config.toml
n_head = 12
norm = "layernorm"
norm_place = "pre"
rope_base = 10000.0
tie_embeddings = false
init_std_up = 0.0164
beta2 = 0.95
weight_decay = 0.15
lr_head = 0.0075
schedule = "wsd"
decay_fraction = 0.891
final_lr_fraction = 0.0
seq_len = 512
doc_mask = true
MLP neurons of a small language model. Each row is named by its layer, matrix (down: output weights) and neuron, and shows model dimensions 336-399. Each number is 50 + 10 x the weight over its row's rms, rounded and kept within 0 to 99.
Before each neuron's rows, "fires before" lists the tokens most often just after its 100 highest values on Wikipedia text that the model never trained on.

fires before: "9", "0", "1", "2", "8"
L7.down2857:40 47 51 52 32 55 47 46 35 51 48 48 65 39 48 39 69 40 58 59 59 52 36 48 37 68 53 64 40 63 54 42 50 30 55 35 48 55 55 50 55 45 46 53 58 52 52 51 31 43 56 33 61 48 50 61 55 58 48 23 32 45 66 65

fires before: "9", "0", "8", " ", "2"
L7.down545:59 38 56 41 58 48 58 46 19 49 53 36 56 53 49 42 34 49 51 52 47 36 54 32 52 60 34 56 59 58 55 47 65 43 55 49 48 48 51 55 54 46 41 52 60 43 51 32 44 53 58 38 49 44 59 40 52 41 41 56 39 31 40 58

fires before: " ", "1", "4", ",", "7"
L7.down2365:32 62 47 51 67 47 36 48 58 61 46 50 45 39 54 48 33 53 42 47 58 25 47 51 50 49 52 51 53 37 35 65 45 65 49 29 50 48 46 62 40 56 42 51 50 26 69 51 52 53 51 26 38 40 45 60 51 70 42 46 64 58 43 54

fires before: "1", "0", "2", "6", "4", " |"
L7.down1741:54 44 42 52 45 51 31 42 34 35 58 41 48 47 41 59 45 62 44 37 48 46 43 47 44 69 49 60 39 58 48 32 57 47 55 41 33 30 23 40 62 63 45 56 57 47 31 35 44 54 59 58 39 42 55 59 47 41 48 54 55 35 62 48

fires before: " ", " −", "|", " |"
L7.down2004:56 61 44 42 59 58 44 46 44 54 73 48 46 42 51 54 50 58 46 56 55 34 47 56 52 52 54 47 50 55 57 57 39 58 57 43 64 35 57 64 62 64 55 34 52 53 52 60 51 48 49 52 42 48 46 34 54 51 45 66 53 52 60 39

fires before: ",", " he", " in", " of"
L7.down346:58 39 52 57 58 50 65 66 58 69 34 48 33 39 29 65 47 59 33 52 57 46 44 72 51 47 51 61 33 40 46 50 51 42 54 52 58 40 50 29 66 40 45 60 46 53 46 43 52 51 46 36 52 62 58 41 52 59 62 49 52 63 48 48

fires before: "1", "0", "3", "2", "9"
L7.down102:45 50 44 47 36 46 48 46 44 50 50 59 41 46 52 49 47 59 42 42 63 32 50 44 72 52 68 48 42 61 49 46 24 51 46 30 62 42 57 45 43 52 58 36 42 27 62 45 48 63 33 49 45 50 67 50 40 30 50 50 39 62 43 56

fires before: "0"
L7.down1958:45 47 29 62 55 59 65 36 53 51 54 52 46 33 48 37 71 46 47 49 51 32 58 60 47 48 59 52 39 38 55 44 55 47 42 55 50 41 72 56 28 46 51 39 53 29 60 38 59 54 49 47 37 36 47 46 59 50 42 50 37 52 41 38

fires before: "1", "2", "0", ":"
L7.down2939:52 38 47 65 51 50 56 60 52 39 56 39 40 59 42 60 55 62 41 53 45 49 55 64 49 66 53 53 53 35 58 48 56 45 61 52 53 57 35 49 47 49 46 43 50 38 56 52 44 53 43 47 64 40 54 54 44 39 45 51 59 48 43 56

fires before: "1", "2", "0", " life", " career"
L7.down907:46 53 40 40 50 46 45 50 58 44 58 54 38 49 52 57 54 37 56 44 40 57 45 31 41 40 47 77 50 47 31 37 60 42 68 38 54 51 58 50 46 39 47 63 49 65 48 55 50 46 61 49 32 56 63 60 23 55 59 57 60 53 62 45

fires before: "|", " |\n", " |", "irmed", " of", " sale"
L7.down2346:36 57 39 50 53 44 44 41 31 52 48 53 56 61 55 54 52 50 63 52 53 13 47 46 36 53 74 56 48 57 57 58 65 46 62 36 53 67 19 56 53 46 38 43 41 43 61 46 59 42 62 57 46 55 34 58 48 60 34 48 47 46 50 53

fires before: "8", "9", "1", "0"
L7.down2843:30 55 59 44 53 44 36 44 40 25 42 41 38 74 44 55 50 48 53 59 65 49 63 36 54 61 45 54 42 84 37 51 58 44 58 50 38 50 53 56 37 57 49 51 47 53 53 46 41 60 32 52 50 43 53 52 47 42 51 57 57 55 38 55

fires before: "0", "2", "9"
L7.down2557:64 59 59 66 55 48 45 37 51 31 55 64 46 52 45 61 34 56 60 46 40 47 50 54 53 66 47 47 59 61 49 41 54 39 48 50 54 60 52 45 50 44 38 50 33 25 35 49 62 44 69 44 57 28 45 52 51 44 55 36 54 56 46 53

fires before: " ", " |", "1", "3", " +", "0"
L7.down1651:49 49 49 33 43 67 55 65 43 44 57 42 53 58 47 49 48 67 58 48 41 18 63 58 64 40 46 42 60 52 65 28 47 45 47 47 46 45 43 50 42 52 52 57 62 60 45 46 31 55 37 44 51 44 57 36 55 52 42 51 44 42 48 71

fires before: " ", "2", "3", "|", "4"
L7.down1712:46 54 36 33 62 30 34 51 37 53 61 42 49 65 51 45 69 57 54 49 33 39 46 50 36 56 31 63 51 71 50 40 57 45 54 27 51 53 48 57 45 57 32 39 57 50 68 41 58 37 46 40 47 65 56 70 43 55 56 38 47 56 46 62

fires before: "0", ":", "ost", "–", "6"
L7.down2029:54 38 58 40 50 47 37 62 48 54 69 55 61 55 54 59 55 57 35 47 47 41 47 44 58 41 61 54 48 60 65 46 27 44 37 45 60 60 63 59 57 49 69 40 49 52 53 46 47 35 55 39 55 58 57 52 39 43 69 55 58 50 18 36

fires before: " ", " Representatives", " |", "1", " age"
L7.down3063:36 56 43 28 62 37 36 56 54 57 45 44 61 50 39 46 59 49 43 55 38 38 53 65 51 61 70 39 47 49 61 60 55 37 37 46 52 56 47 42 42 38 37 49 59 72 55 63 44 43 25 41 65 38 63 44 48 61 45 47 69 58 69 62

fires before: "9", "8", "1", "2", "0"
L7.down18:70 48 55 42 43 44 41 42 51 38 44 51 46 46 41 57 61 36 51 59 56 51 52 55 44 63 55 66 70 38 57 32 53 56 62 42 57 60 41 41 58 61 42 69 45 48 58 50 40 51 52 51 60 30 59 48 34 59 47 59 51 51 46 72

fires before: "|", " ", "0", " |\n", "1", "2"
L7.down1812:52 59 38 53 37 48 28 49 24 46 69 54 51 31 49 26 44 68 58 45 38 18 59 59 46 39 56 54 59 57 47 56 51 58 59 42 54 62 55 31 51 43 44 44 45 49 56 36 41 67 63 49 46 50 48 53 48 61 32 70 68 46 56 54

fires before: " |", "1", "0", "9", "2", "3"
L7.down2262:37 52 51 45 68 54 27 54 48 54 52 46 37 55 53 36 62 45 50 60 35 34 47 52 40 52 34 75 39 54 53 41 46 45 35 43 50 38 31 34 58 56 46 53 70 40 64 53 55 58 41 43 53 49 58 51 45 61 41 56 51 52 60 60

fires before: "9", "8"
L7.down673:32 52 57 50 48 51 21 47 58 31 47 32 59 60 51 51 46 57 49 58 56 35 41 34 61 56 59 55 67 54 56 48 66 47 39 41 59 45 53 58 51 62 41 16 50 47 39 65 36 45 47 40 59 39 59 46 44 45 45 65 36 48 46 68

fires before: " |", " ", " |\n", "|", " +"
L7.down900:46 41 52 65 46 66 61 50 52 44 39 53 59 50 65 41 52 52 43 52 59 33 43 38 48 62 51 45 41 49 55 44 46 61 54 53 33 57 49 43 57 54 36 63 48 51 53 53 51 60 47 53 61 59 41 44 54 45 53 40 49 52 43 44

fires before: "0", "1", "9", "2", "8"
L7.down537:41 47 63 62 45 47 53 50 43 34 53 39 53 59 53 47 62 45 53 48 52 35 49 51 45 52 55 58 32 48 52 45 57 48 68 43 55 56 40 51 47 43 33 50 59 51 34 41 46 33 44 42 63 68 53 55 47 44 47 37 30 42 55 59

fires before: " ", "1", "0", " of"
L7.down262:48 41 39 77 55 38 66 27 53 59 37 59 62 46 51 50 37 54 43 48 47 38 77 49 48 68 73 59 57 49 47 30 49 56 58 37 43 49 55 41 48 45 38 63 55 54 53 44 50 46 56 74 53 47 59 66 40 39 38 53 50 36 49 46

fires before: " ", " |", "0", "2", "1"
L7.down1843:58 66 31 43 55 63 36 57 56 50 43 46 50 52 38 49 42 34 57 56 50 14 52 38 52 54 61 67 35 51 36 44 62 49 43 26 49 37 48 39 60 38 41 50 44 38 71 53 47 55 50 32 42 37 44 49 35 35 56 63 64 48 71 60

fires before: " |", " +", " −", "0", " "
L7.down2646:42 56 55 49 57 45 55 53 61 61 51 52 41 53 57 38 46 49 55 50 50 35 61 42 41 56 60 62 44 68 55 56 44 52 59 48 34 42 38 56 42 51 38 32 56 58 60 56 43 43 40 47 58 34 57 72 51 58 65 51 58 52 48 51

fires before: " ", " |", "1", "0"
L7.down1608:35 65 48 61 61 47 54 40 48 60 58 57 65 61 45 44 51 55 29 43 41 30 46 37 52 47 31 65 39 40 50 52 53 47 46 34 27 59 45 63 56 49 54 53 56 50 47 54 64 51 46 60 63 59 59 41 45 60 40 41 79 59 47 41

fires before: " |", " ", "3", "4", "0"
L7.down553:35 51 64 42 70 37 49 63 31 62 80 59 59 54 62 39 49 45 72 53 26 47 53 33 52 47 62 42 40 64 69 44 36 61 54 44 46 46 62 68 34 56 42 55 37 38 60 51 66 42 66 67 49 55 39 64 53 63 46 38 55 45 46 38

fires before: "0"
L7.down1009:44 52 45 48 57 36 62 39 29 41 47 45 67 47 56 58 47 48 60 51 60 45 52 56 68 61 49 37 57 39 47 52 55 41 51 43 38 43 44 66 33 53 36 26 49 42 48 50 37 42 65 73 49 55 44 63 67 42 30 52 65 46 34 36

fires before: " ", " |", ".", "°", "0", ","
L7.down161:38 56 48 56 44 50 36 33 48 68 40 44 36 43 53 47 57 59 48 44 52 42 44 60 49 36 45 44 56 65 36 46 49 45 58 43 62 44 48 38 60 41 57 53 56 37 60 52 57 65 44 34 38 45 34 58 48 65 53 44 52 59 47 58